config.toml
num_hidden_layers = 8
hidden_size = 576
num_attention_heads = 9
num_key_value_heads = 9
head_dim = 64
intermediate_size = 2304
vocab_size = 50257
hidden_act = "squared_relu"
norm = "rmsnorm"
norm_place = "pre"
norm_eps = 1e-05
positions = "rope"
rope_theta = 10000.0
rope_fraction = 1.0
qk_norm = true
attn_scale = 0.129
bias = "none"
tie_word_embeddings = false
parallel_block = false
extras = ["capped logits"]
init = "uniform"
init_std_qkv = 0.02
init_std_o = 0.0
init_std_up = 0.02
init_std_down = 0.0
optimizer = "adamw"
learning_rate = 0.000924
beta1 = 0.9
beta2 = 0.98
weight_decay = 0.058
lr_head = 0.00428
max_grad_norm = 1.0
warmup_steps = 205
schedule = "wsd"
decay_fraction = 0.875
decay_shape = "linear"
final_lr_fraction = 0.05
batch_tokens = 65536
max_seq_len = 1024
doc_mask = true
train_tokens = 730200000
max_steps = 11142
dataset = "wikipedia_en"
MLP neurons of a small language model. Each row is named by its layer, matrix (down: output weights) and neuron, and shows model dimensions 432-527. Each number is 128 + 24 x the weight over its row's rms, rounded and kept within 0 to 255.
After each neuron's rows, "raises" lists the tokens whose logits its output raises most directly, leaving later layers aside.

L2.down483 [138  99  85 129 146 102 125 141 129 107 128 125 113 158 132 160 138 140 168 143 129 112 127 118 155 108 106  76 138 129  91 123 161 168 157 115 143 146 190 134  66 118  91 152 156 141 128  99  88 161 143 119 111 134 123 121 144 131  84 177 173 140 138 157 151 162  83 133 106 117 111 144 164 159 157 112 138 100 151 133 107 112 114  96 135 131  84 112 108 105 209 110 128 169 102 135]
raises: "ities", "ter,", "lets", "ters", "low"

L2.down789 [151 146 105 161 156 128  96 110  98 129 111  83 155 140 114 196  89 115 131  90 120 116 146 156 137 132 121 122 126 116 136 128 184  97  65 145 161 164 159 126 130 121 157 156  97 122 121 125 159 170 135 112 154 137 120 148 102 107 117 101 131  90 111 129 187 198 153 119  98 142 143 155 153 144  60 108 169 156 134 133  91 141 108 115 107 167 117 139 174 119 171 130 154 132 102 134]
raises: "o", "o's", "o\"", "o;", "ones"

L2.down673 [119 183  99 100 133 186 152 129 101 176 139 117 154  75 109 100 129 119 135 107 126 118 130 120 115 135  96 113 122 112 138 160 163 102 129 117 118 138 150 108 132 118 155 101 127 134 171 153 108 126 132 157 132 107  94 156  76 139 109  83 119 131 144 129 114 151 118 139 152 113 138 114 146 134 113 139 128 113 138 139 165 107  86  99 124 186 114 114 107 128 127 163 140 148 134 133]
raises: " how", " it.", " each", " the", " this,"

L2.down1527 [168 144 110 131 136 148 126 140 138 137 114 113 134 121 141 185 134 136 141 122 141  95 142  80  93  95 103 137 151 127 127 165 115 173 145  87 172 137 119  89 179 118 111 144 108 133  88 107 144 128 122 132 150  94 123 138 117 136 136  95  94 142 128 151 159 138 137  94 131 134 145 114 115 159 126 125 138 147 131 159 155 138 113 174 195  93 149 122 144 147 120 114 129 134  96 167]
raises: "dy", "le", "da", "d.", "e"

L2.down619 [114 112 172 105 144 105 127 115 143 105 134 151 136 113  96  67 137 114 141 102  93 130 148 119 139 157 126 103 158 132 102 183 117 145 105 108 131 153 116 159 129  95 120 161 119 129 123 143 149 128 132 129 121 103 147 140  94  94 122 114 163 106  99 159 132 172  81 169 170  78 146  92  68 140 134 163 136 100 110 152 136 144 134 100 146 127 118 153 124 104 142 139 105 162  92 142]
raises: "an", "oe", "ae", "ai", "ia"

L2.down1448 [ 95  86 122 109 162 129 147 126 135  95 137 124  99 141 129 156 132 112 100 108  96 149 128 168 150  86  79 169 166 141  79 144 142 170  77 140 139 137 136 159 143 142 154 129 113  97 144 144 138 165  93  85  64 158 136 123 129 123 148 157 126 149 157 110  79 131 164 165 126 104 123 111 104 100 131 125 129 107 120 127 106 130 108 143 165 123 132 111 159  76  93 128 140 127 131 119]
raises: "ization", "om", "ized", "izing", "isation"

L2.down1320 [129 141 156 120 151 127 135 110 135 148 116 115  95 138 185 127 124 106 136 127 145 133 116 112  87 124 120  66 124 125 129 163 154 151 111  67 168 142  80  99 114 129 161 139 139 163 149 152 110 149 116 129  88 162 134 143  84 152 134 163 158 149 138 140  79 137 114 124 115 124 119 128 162 142 150 132  87 145 114 132 117 133 119 111 154 110 153 134 127 129 153 108 112 171 142 125]
raises: "iber", "mer", "ige", "in", "ich"

L2.down592 [176 110 143 102 133 136 121 130 129 113 113 116 100 100 112 111 101 111 174  98 128 123 169 113 145 165 126  93 107  99 125 142 136 128 115 115 114 126 124 103 146  95 113 104 161 125 144  98 139 112 148 136 158 154 112 120 115 134 115 124 128 166 126 152 108 144 138 169 136 134 138 114 150 164 124 124 169 139 154  92 144 115 145 134 124  99 127 110  94 163 132 117 106 117 133 109]
raises: "ever", "es", "e)", "y", "e's"

L2.down1876 [ 76 114 144 129  97  88 170 109 117  98 108  89 168 217 147 129  86 125 129 133 134 144 128 127 124 157 123 155 172 153  84  96 148 105 140  98  98 161 178 133 111 142 106  91 118 111 155 186 169 124 115 133 113 162 140 121 143 144 146 143 106  93 134 140 142 140 119 170 136  88 174  98 141 133 145 112 127 132  76 142 104 158 114 145 109 129 123 130 140 136  94  78 140 118 130 170]
raises: "ation", "age.", "age,", "ment", "osis"

L2.down338 [144 146 116 113 145 144 158 116 122 140 135 120 159 171 114 133 101 104 100 135 152 141 113 118 159 158 192 121 141 115 137 147 123 116 136 136 113  96 176 135 131 143 100 148 147 141 126 129  95  90 120 107 138 160  93 142  81 123 127 104 142 114 120 108 107 115 106 118 143 106 121 113 114 162 128 144  93 152 140 138 168 123 103 161 172 103 140 119 159 138 130 124 171 116 147 137]
raises: "a", "al", "a,", "a;", "amics"

L2.down1455 [ 91 132 134 145 100 103 104 122 165 143 132 154  86  97 120 141 137 123 124 162 137 137 146 127 106 122 146 100 123 135 103 147 104 131 128 151 145 106 114 148 112 149 154 151 170  77  71 116  93 142 116 119 137 127 123 105 136 124 121 144 102 106  96 116 103 168 102 132 133  97 132  98 134 135 157  98 102 119 101 106 124 139 141 105 131 129 133 124 142 108  96 101 120 129 116 164]
raises: "ue", "g", "gg", "ang", "e"

L2.down1829 [166 163 163 131 113 113 124 115 160 118 168 130 123  98 120  99 195 134 200 171 133 113  99 139 136 124 129  88 136 109 129 123 165 137  88 140 107 177 143 115 155 117 144 136 140 123 133 109 102 137 160 116 115 127 148 115  98 153 126  82 174 107 181 101  98 116 128 114 115 148 118 112 134 149 134 137 125 124 128  97 100 110 139 134 149 166 102 128  72 153 114 125  99 102 150 118]
raises: "ial", "an", "ni", "ender", "board"

L2.down1037 [135 165 147 122 140  99 137  94 124 118 141 106 162 152 133 151 139 126 133 130  94 132 151 169  98 131 122 134 120 149 166 131  94 141 116 109 135 139 156  67 158 121 107 141  71 110 151 108 135 118 176  88 121 126 111  88  73 130 102 124  70 130 121 139 155 187 120 138 123 123 160 129  66 132 129 128 115 137 127  89 137 110  80 104 149 108  54 151 167 152 118 167 154 109 126 108]
raises: "less", "urance,", "ings,", "ward", "board"

L2.down355 [126 164 105  99 127 116 135 115 122 171 125 100 186 108  64 151 148 128 129 150 134 155 102 142 134  93 155 119 134 154 130 115 144 103 121 112 139 132 143 120 108 137 126 113  94  71 153 140  79  74 150 112  94 158 170 146 117 137 121 131  83 123  76 120  97 139 131 151 145 121  93 140 137 151 156 125 122  95  99 124 165 108 146 146 146  89  98 138 121 113 110 108 146 135 111 126]
raises: "stone", " office", "shire", " Office", "master"

L2.down1180 [ 92 174 133 113 106 130 107 182 118 103 123 141 116  79 126 108 167 114  93 122 152  93 121 167 123 129 116 121 142 163  85 144 129 127  87 117 132 127 106 132 128 125 165 126  81 105 148 111 145 178 146 176 140  97 119 158 109 135 166 146  86 143 153 182 110  91 137 142 157 107 127  94  93 118 151 116 153 119 108 166 134 150 104 139 143 134 112 152 152  96 106  96 133 139 154 122]
raises: "4", "2.", "5", "8", "n"

L2.down157 [ 95 136 115 139 116 100  69 160  94  98 100 113 110 171 134 142 116 172 129 114 132 112  75 102 142 135  97 110 111 107  96 170 155 110 119 135 146 133 109 123 114  88 134 101 125  93 129 104 120 133 161  81 150 163 100 165 128 132 125 140 152 137 135 150 129 126 107 157 151 179 109 147 104 127  82 138 100  87 117 135 139 130 125 117 146 132 152 136  99 130 130 109 171 119 143 129]
raises: "y\"", "\"", "i\"", "com", "ater"

L2.down395 [121 145 132  42 101 108 134 115 121 113 107 126  90  96 174 110 138 142 132 115 151 122 157  80 136 144 111 159 129 130 134 113 108 152 112 127 109 114 106 134  88  94 163 146 106 102 133 156 127 127 167 118 115 128  78 173 106 168 131 116  87  81 139 123 122 147 108 120 102 128 118 113 150 112 142 120  93 124 137 121 142 180 148 106 146 144 134 126 107 121 101 144 116 104 106 158]
raises: " time.", "ing.", "ings", "time", " time,"

L2.down2133 [125  92 118 146 134 131 123 161 130 108 141 159  95 118  98 165 111  93 100 122 135 127 125 121 139 106  96 120  81 124 141 177 144 126 125 116 141 169 189 104 132 129 145 107 128 143 127 129  87 149 104 112 126 130 108  76  89  76 135 106 151 130 101 124 130 109 171 156 154 151 111 114 132 142 166 122 135 101 135 128 144 135 144 113 108 102 132 113 139 130 151 153 107  75  79 124]
raises: "s", "onym", " far", "ex", "rid"

L2.down534 [155 113 146 163 146 182 142 158 144 133 116 113 109 121  95 109  93 158 161 131 122  86 144 175 137 142 142 122 101 168 124 137  84 133 129 125 136 124  96 146 112  85  88  96 121 117 131 152 130 123  95  94 127 126 157 150 135 166 169 118 102 128 145 166 138 150 149 156 113 129 119 139 109 162 114 154 124 145 122  88 107 137 168 103  93 154 109 130 157 124 138 111 101 157 121 161]
raises: "fic", "ble", "per", "port", "ver"

L2.down2279 [129 116 121 117 118 143 131 105 196 139  93 134 148 130  96 129  76 119 103 136 168 149 132  87 117 131 105 154 152 109 125 135 121 118 158 112  78 102 126 133 116 121 148 172  82  78 127 121 138  88 116 128  97 108 110 130 142 151 165 122 192 117 188 119 136  92 127 149 113 146 123 132 138 129 125 138 119 136 124 126 146 138  98 126 103 102  81 119 196 132 169 106 126 143 151 129]
raises: " guitar", " pian", " guitar,", " guitars", "erman"

L2.down712 [103 141 144 121 120 144 131 142 132 110 105 156 138 112  83 107 146 153 132 148 103 112 160 121 147 142 146 138 126 139 107  95 126 130 108 145 121 130 151 127  96 115 104 157 110 126 155 117 125 127 128 154 123 114 140 141 146  99 122 142 146 133 126 153 159 121 140 133  92  93 154  85 101 135 138 144 108 118 123 194 189 136 118 159  75 128 103  92 142 118 144 161 180 179 126 113]
raises: "land", "e's", "war", " Event", "time"

L2.down1596 [115 147 143 132  85 119 134 128 114 151 110 146 153 130 148 100 172 164 138  83 113  96 126 114 118 116 111 110 122 144 133  85 152 127 164 116  92 127 144 149 176 143 123  97 133 110 165 151 105 185 113 120 137 126 102  95 102 129 145 144 161 160 161  92 153 135 137 102 150  95 156 124 114 143 126 128 158 135 104 116 148 105 153 121 113 112 129 110  75 113 115 114 129 157 102 107]
raises: "re", "res", "re.", "re,", "ore"

L2.down1649 [ 84 134 136  96 124 133 115 134 119  99  98 150  93 139 130 125 136 117 157 111 137  94 142 141 130 112  83 154 115 165 138 125 112 172 131 109 144 135 148 171  91 119 156 106 124 122 138  78 108 127  87 104  81 112 164 115 142 119 125 135 111 104  97  83 180 114 100 179 117 151  89  90 112 113 100  73  84 165 130 155 101 139 119 127 116 175 101 142 140 104 134 141 137 156 127 118]
raises: "ions", "er)", "omet", "iat", "ors"

L2.down149 [145  93 147 163 138 134 120 119 121 123 127 100 117 174 123 131 130 118  99 106 134  91 121 125 135 162 128  81 145  89  89 148 158 124  83 142 128 142 133 139 150  77 113 114 145 126 112 144 106 114 141  96 136 120 112 113  91  88 121 111 115 125 141 176 125 155  94 111 128 137 120 140 102 145 137 102  78 139 108 125 139 131 134 148  97 115 156 143 118 122 124  75 114  99  98 156]
raises: "S", "Al", "I", "V", "El"

L2.down1585 [103 158 147 114 117 189 107 134 116 106 150 149 124 106 141 140 149 175 148 131  93 134 159 136 146 121 130 112 131 133 187 118 116 136 142 142 160 130 118 119  90 149 124 167 117 131 126 110 142 153 175 111 159 117 166  81 111 149 139 135 111 118  96 162 120 106 133 100 118 135 132 127 118 136 138 127 142 155 152 132 128  97 113 120  99  97 140 118 175 104 136 138 128 148 117 131]
raises: "ste", "ery", "ment", "ages", "age"

L2.down1145 [109 127  88 150 105 146 151 153 157  79 144 109 108 132 136 125 184 111 139 142 135 121 121 141 109 118 149 143  78 145 159 156  97 119 116 142 151 136 148 107 135  99 144 100 153  87 100 173 123 145 107 120 114 122 120 106 156 118 128 114 153 110 122 128 112 150 130 159 162 109 123 109 153  97 167 163 107 134 125 117 146 159 138 120 112 124 147 129 134 155 141 121 113 143 130 110]
raises: "ism", "ization", "ists", " representing", " movement"

L2.down183 [ 88 119 124 128 183 144 104 125 118 135 116 120 136 153 129 108 121  66 163 108  98 107 147 146  94 105  92  93 139 114 101 163 123 119  91 148 131 126 128 113 154 140 105 106 101 145 119 155 147  96  94 110 138 126  96 149 128 163 109 106 135 125 123 105 112 125  84 130 129 125  68 154 104 132 133  92  93 145  92 122 109 111 141 164 192 105 169 120 161 117 158 119 132 124 149 123]
raises: "ug", "ant", "ams", "ant.", "ash"

L2.down823 [113 118 130 107 138 121  94 174 146 101 156 141 140 148 136 143 109 128 157 139  92 122 158 121 143 127  79 185  73 127 165 147 103 116 136 117  86 138 124 149 124 175 111 167 120 120 135 104 109 153  90 162 133 139 107 156 119 134 127 141 144 154  97 112 126 110 145 119 144 128 143 136 151 150 142 127  73 122 108  77 135 146 128 161 158 123 118 105 120 113 120 158  94 144 151 134]
raises: "son,", "son.", " of:", "s===", "ieg"

L2.down1926 [140  66 131  96 101 161 125 138 150  87 145 129 103  87  97 104 106  91 105  66 143 137 139 125 135  98 120 120  94 122 137  94 131 146 146 147 154 111 108 147 119 122 169 122 140 121 113 137 112 130 125 150  96 116 150 105 148  75 158 136 134 100 105 134 137  90 139 125 118  87 113 134 162 152 124 107 129 107 164 166 122 136 103 130 142 167 122 116 154 133  99 125 130  87 104 131]
raises: "s.", "ons", "is.", "s,", "onn"

L2.down1380 [134 127 125 143 124 101 143 104  92 153 161 108  96 143 118 113 183 164  77 110 137 168 130 119 145 135 136 160  90 134 113 152  94 119 130 113  85 172 117 141  86 159 109 146 112 100 146 131 164  99 101  85  96  90 116  77 169 125 129 120 128 157 119 112 101 159 139  73  97 113 159 138 125 133 133 115 119 124 132 140 123 129 164 121 104 121 160 158 180 135 109 143 107 104 135 120]
raises: " YouTube", " 2014.", " COVID-19", " (2018).", " 2015,"

L2.down1233 [124 125 168 150 131 124 104 120 149 111 129 149 140  88  98 116 147 178 133 119  90 146 156 116 147  99  81 101 153 138 122  91 112 115 131 123 126  76 129 150 140 144 110 117 110 137 117  63 101  76 164 101  87  81 127 116 108 131 157  94 111 132 109 142 143 105  94 111 119 157  97 145 125 149 122  90 165  95 130 105 141 112 110 129 125 145  85 115 162 139 136  93 100 168 124 148]
raises: "het", "ym", "er)", "ess", "ari"

L2.down187 [195 136 154 148 175 173 119 131 130 107 124 145 128 118 138 144 114 138 104 124 124 150 137 127 116 184 109 141 151 179 120 163 166  92 140  91 120 173  72 121 129 112 125  68  95  91 104 105 121 150 122  92 106 139 149 156 113 151 115 163  83 182 105 154 121 143 126 168 128 105 137 176 157 143 130 109 110 132 142 151 113 132 119 104 145  90 135 142 131 156  81 107 117 159 144 103]
raises: " Himself", " Position", " Office", "ev", " office"

L2.down104 [163 115 155 116 175 121  79 107 120 136 121 122 142 126  85 166 157 130 127 141 144 139 124  95 146 140 142 134 160 156  94 133 148 156  75 107 137 114  91 158 102 146  98  99 113 120 118 116 200 136  88 121 112 138 116 120 170 135 144  87 128 170  87 101 120 182 125 116 161 101 120 154 114 101 163 144 137 111 148 152  79 128 140 118 113 129 135 103 145  75 112 131 120 117  95 131]
raises: "m", "man,", "man", "l", "bo"

L2.down281 [117 143 122 173 125 147 109 144 151 136 160 154 138 154 108 134  80 136  84 139 117 108 148 150 167  92 115 156 142 133 112 120 155 155 109 126 159 167 139 133 134 133 145 160 166  97  88 148 108 139 163 137 160  82 142 125 106 135 161 137 154 119  78 154 105 109 168 191 119  92 123 122 116  99 151  95 146 149 129 104 175  96 126 185 146 128 115 222 133  65 102 128 140 115 141 132]
raises: "ities", "ization", "yll", "ised", "ized"

L2.down518 [163 159  87 138 106 145 126 104 137 136 134  77 122 119 120 119 122 116 184 134 110 178 155 130 139 115 111 139 132 103 106 150 149 112 141  99 150 139 107 181 125 133 130 135 117 148  68 124 122 150 115 110 157 163 133  93 112 162 144 137 169 159 167 155 119 127 102 126 143 113 150 122 143 175 116 158 105 134 112 143  99 114 167 157 144 118 129 106 198 136 130 118 141  97 141 121]
raises: "5%", ".", "6%", "5).", "1%"

L2.down1586 [ 55 111 127 137 107 122 151 110 116 116 141 174 114 120 117 118  79 129  49 124 128 107 156 141 144 129  69 101  99 124 114 137 156 144 158 132 138 122 144 163 143 109 141 138 114 165 134 157 114 118  95 103 132 107 124 137 118  99 111 108 137  96 163  95 154 153 103 141 151 132 104 160 149 157  99 167 132 145 157 122 130 184 161  98 131  97 144 146 148  90  96 114 108 129 135  96]
raises: "or.", "or,", "ation.", ".", ","

L2.down700 [132 125 133 125 163 160 138  83  75 157 168 155 109 168 137 112 137 174 149 159 114 138 193 119 151 120 156 122 112 126 124 155 134 145 101 122 113 102 162 112 154 123 148 130 179 150 152 158  90 122 131 116 159 111  88 117 154 137 170 116 169 116 139 169 138 166 108 120 124 138 115 111 109 159 129 118 126 135 151 156 113 114 147 164 149 127 140 125 155 140 114 122 121 161 146 132]
raises: "ant", "id", "end", "ased", "red"

L2.down298 [173  73 108  65  97 143 112 143 119 116 110 107 155 128 109 139 114  88  83 168 106 136 117 145 157  86 197 109 111 110 104 145 130 140 158 134 142 129  93 144  96 110 107 162 132 122  96 146 142 149 101 128  94 165 156 104 109 133 114 131 103 141 115 106 122  86 134 130 154 129 142 151 141 148  86 152 179 132 111 162 127 122 124 102  73 134 134 120 129 126 130 139 158 175 147 110]
raises: " State,", " State", "y\"", " State:", " States,"

L2.down1499 [123 112 139 140 128 139 107 141 162 145 148  94 118 136 144 128 133 127 131 165 131 139 127 149 131 102 104 190 120 157 157 161  90 192 165 135 154 136 154 133 137 144 112 156 170 152 100 147 107 120 102  77 120 185 156 105 101  92 174  98 116 171 106 152 100 123 130 137 110 147 126 135  88  74 157 123 118 114  82 160 123 146 117 201 145 132 113 144 103 128 141 129 118 122 155 113]
raises: " classification", "i", "ised", " manager", "ized"

L2.down819 [ 79 133 107  85 143 174 144 137 111 146 103 151 151 148  72 119 156 139 155 134 129 120 150 103  94 138 132 134 101 169 113 146 123  93 156  91 117 121 111 106 101 137 104 128  87 113 147 128 150 125 137 145 146 122  72 137  93 112  91  98 125 142 165 113 110 124 146 143 126 141 112 122 181 140 167  97 148 146 120 179 136 159 145 148  92 147 134 117  70 151 127 152 122 140 131 127]
raises: "er.", "er,", "ered", "ing.", "er:"

L2.down1839 [ 91 125 164 129 178 147 127 117 124  95 106  78 150 152 129 104 115 156  92 109 149 136 136 126 123 104 103 102 147 122 150 124 134 116 121 132  94  82 158 145 173  94 113  97 114 159 150 146 122 137 122 151  91 153 160 164 144 100 100 124 171 130 173 117 120 108  57 101 184  89 110 134 147 136 163 126 113 101 142 118 106 169 170 123 125 157 154 116 186 135 137 115 149  83 142 140]
raises: " which", " she", " killed", "ism", " he"

L2.down635 [ 96 113 148 109 168 154 152  93 103 113  97 111 100 131  71 136 131  96 135 127 135 115 124  81 142 160 109 107 169 142 128 134 127 117 117 104  84 142 130 141 130 146 132 104 138  89  92 137 107 128 125 119 112 107 127 152 112 166 137 101  93  86 139 112 148 153 111 138 120  86 137 170 126 169 163 153 114 174 129 140 115 150 131  78 155  74 139 149 112 143 109 130 112  99 100 125]
raises: "ing", "ors", "ing.", "ing:", "f"

L2.down492 [138 118 130 122 128  91 102  98 109 113 144 139 149 147 131 115 113 109 113 150 135 175 146 164 124 101 150 136 124 138 116 135 122 123 135 137 142 182 148 152 122 119 119 132 114 107 115 107 117 136 134  95 112 143  95 125 124 148 103 119 150 161 173 108 145 116 160 102 106 107 137 123 122 156 122 143 130 119 145 122 119 121 130 105 128 105 134 143 160 131 104 127 116 145  99  95]
raises: "ies,", "ies.", "y,", "ra", "y\""

L2.down1009 [155 138  79 137 188 159 140 102 139 102 105 123 117 136 127 127 174  84 119 143  90 141 110 130 118  87 179 121 145 128  95 139 172 142  82 140 123 137 121 111 135 152  88 134  98 116 129 117 127 116 155 145 159 170 117 154 153 128 116 142  95 136  96  93 159 132 147 155 151 125 185  97 131 133 124 133 122 142 107  54 158 137 172 102 151 125 133  92 126 125  97 161 125  99 104 119]
raises: "pe", "f", "per", "field", "fl"

L2.down1386 [101  98 181 151 125  81 121 128  99 143 139 145 107 161 131 144 105 140 186 123 121 147 117 118 114 137 111 122 159 116 158 136 159 105 128  78 110 131 168 134 109  98 124  67  93  76 134 120 112 150 116 132 138  96 120 151 104  81 120 115 145 166 117 105 113 133 166  78 112 109 109 112 135 117 128 128 144 101 159 161 128 113 125  95 105  96 141 133 169 123 137 128 112 158 133 138]
raises: "ing", "ation", "in'", "ă", "ing\""

L2.down1316 [102 126 158 115 105 128  97 111 151 111 117 136 107 118 141 106  96  90  87 127 138 113 114 111 104 148 113 132 159 139 147 116 137 153 135 114 129  98 143 145 116  86 106 177 158  99 135 152 145 148 147 100 142 146  63 140 134 174  96 197 109 115 109 143 139 174 156 154 115 167 101 121 109 112  99 193 136 110 115 172 120 127 144 140 112  88 140  99 120  92  54 156 135  94  88 143]
raises: " California,", " California", " CA", " Florida", " Texas"

L2.down1440 [ 92 125 117 131 148 125 128  99  96 151 124 122  90 122  55 148 175 109 114 107 119  89 116 106 112 131 109 109 124 135 118 128 141  93  84 125 127  94 150 155 134 111 166 125  94 150 132 136 145 138 125 104 179 143 125  87 144 130 113 102 148 112 160 144 168 166  96 192 157 108 107  89 102 105 130 133 104 138 119 125 128 128 143 106  97 127 155  90  96 125 117 101 101 128 168 138]
raises: ",", ",\"", "atto", ",000", "rol"

L2.down1170 [151 124 129 124 111 136 148  95 124 129 118 147 110 114  89 122 116 139 147 146 133 116  81 110 127 100 125  98 135 134 148 120 151 154 171 100 106 123  99  96  90  78  83 104 126 139 127 154 164 167 165 112 131 144 147 138 139 153 149  97 111  91 118 128 138 191 140 124 161 130 117 115 130 130  99  84 188 140 111 123 122  99 141 138  95  72 169 131 142 134 121  89 118 172 109 150]
raises: "he", "hi", "han", "hu", "ha"

L2.down260 [147 113 182 114 143 132  99 130  66 149 153  87 105 128 158 127 162 130 134 149 135 141 122 127 123 123 116  53  93 119  86 106 125 107 122  89 106 140 154 124 144  87  98 140 141  96  90 132 143 128 155 151 132 143 141 107 119 118 125 151 112 164 132 179 149 118 108 124 164 140 132  94  85 152 113 153 107 119 122 126 186 143 141 141 128 119 135 128 150 140 112 107 115 134 135 140]
raises: "ather", "ight", "ebruary", "e", "ar"

L2.down755 [139 107 126  65 122 116  87 141 129 110 114 113 106  76 139 133 161 125 114 142 103 130 144 131 129 118 171 119  81  86 128 115 144 118 104 147 138 169 108  81 125  95 149 165 140 128 135 130 125 148 105 163 145  96 137 162 122 117 147 103 176 103  79 163  94 191  72 164 133 158  96  96 137 104 175 133 122 162 109 127 110 149 103 100 127 125 137 114 110 125 125 149 162 119 120 158]
raises: " of", " Congress", "s,", "s.", " named"

L2.down1552 [128 117 142 137 145 139 135 127 121 143 112 123 100 105 161 114 140 137 177 135 183 100 112 148 132 154 119  94 127  89 119 116 123 112 126 154  78 168  73 144 131 128 137 158 129 135 126 141 113 185  89 105 133 127 108 113 168 119 131 103 160 161 119 116 137 142 114 111 145 104 187 119 134 150 138 142 151 141 152 109 150  90  91 115 116 163 161 132  93 127 111  70 118 120 102 149]
raises: "nd", "g", "ber", "rish", "k"

L2.down639 [171 128 140 149 134 175 151 140  98 117 142 120 175 162 145 118  95 109 138 155  91 131 165 121 142 128 116 116 144 122 161 141 116 113 146 139 118 115 106 108 131 143 105 103 116 128 121  68 154 140 108  98 101 137 155 130 129 111 125 105 119  92  84 121 111 124 100 145  84  82 116 147 161 139 175 175 157 157 116 147 107 111 103 117 156 157 138 159 155 140 122 124 103 155 109 121]
raises: "ure,", "ure.", "ure", ",", "ures"

L2.down696 [138 112 179 133 124 135 159 127 118 125 120 158 142 144 128 150 105 140 182 127 118 110 142  81 131 125 147 123 129 152 161 134 122 120 149 119 133 150 149 103 121  93 128 128 113 118 140 166 134 154 168  94 131 164 142 112 111 127 127 126 153 136  92 155  94 124 114 130 103 112 117  99 122 153 118 118 116 141 107 168 137 132 152 129 177 147 111 135 167 119 161  75 134 122 114 139]
raises: "ai", "an", "at", "an.", "mat"

L2.down1794 [113 137 127 156 114 137 114 146 162 142 144 127 140 135 183 171 184 134 163 137 172 132 131 108  78 177 139 129 179 101 131 123 116 115 140 131  73 102 104 164 140  85 110 132 141 139 107 116 114 125 145 116 149 150 122 131 141 139 121 143 116 126 101 153 116 140 149 105 115 110  97 132 109 120 124 121 134 106  96 141 144 101 154 139 115 108 132  99 130 149  95 137 156 149 117 131]
raises: "d", "es", "er's", "ries", "ja"

L2.down1840 [107 119 112 129 148 151 153  82 110 125 136 123 109 150 117 207 125 165 134 155 158 169 134  95 112 129 134 152  87 132 115 130 126 168 122 102  94 129 109  77 103 130 154  74  87 114 110 101 149 121 122  72 142 153 142 139 111 156 166  77 122 134 156 159  99 138  89 174 120 116 131 103 132 117 168 161 126 147 113 135 100 154 103 134 139 128 156 151 160 180 101 133 120 151 140 124]
raises: " force", " done", "ing:", "ing", "force"

L2.down1872 [129 109 163 135 172  93 139 127 130 140 138 138 137 108 145  82 147 144 106 130 122 139 107  88 162 130 110 158  89  81 131 185 144 142 153 113 121 118 146 134 141 105 153 150 171  98 129 128 153 103 126 122 147 106 146 108 122 172  65 138 177 125 125 133 100 161 144  72 140 137 109  83 181 131 154 139  90 146 164 153 161 159 136 130 163 117 129 153 141 155 144  98 106 128 149 148]
raises: " been", " still", " not", " got", " revealed"

L2.down560 [108 106  99  96 105 154 149  70 147 137 113 164 133 131 104  88 170  97 130 123 202 118 167 148 141 144 168 128 130 157 127 129 153 125 162 115 108 123  94  65 104 126 128 104 139 126  75 119 115 117 138 117 160 114 137 122 109 147 110 112 131  90 166 114 166 124 120 146 136  94 148 132 139  87 118 147 114  87 138 115 134 179 115 159 119 123 111 142 157 129  90 162 140  80  88 119]
raises: "ing,", "ing.", "ing", "ations", "ment."

L2.down626 [129 114 116  93 116  85  98 119 140 152 118 126 199 141 137 154 119 128  98  98  99 127 135 138 119 134 120 147 160 133 108 115  96 106 163 110 117 132  89 119  97 116 110  85  49  99  98  76 109 138 100  93 126 135 128 140 183 150 107 144 122 143 127 119 181 138 123 118 103 100 150 108 119 152 159 151 129 118 100 158 103 113 119 131 144 114  96 125 168 145 121 108 190 137  96 104]
raises: "rum", "ra", "ures.", " out", "ure."

L2.down2290 [113  86 115 134 168 170 154 123 155 116 114 118 102 121 155 125 115 120 169 142 123 123 126  99 105 119  86 104 123 106 126  47 100  98 108 144 133 108 111  91 111 142 160 120  58 156 107 125 157 117 115 164 118  99 108  93 106 128 161 120 141  85  99 121 109 144 148 147 118 139 110 103 167 154 162 105 125 166  94 141 118 107 101 138 141 118 113 150 155 131 152 140 157 121 114 132]
raises: "ul", "ur", "ann", "oh", "ula"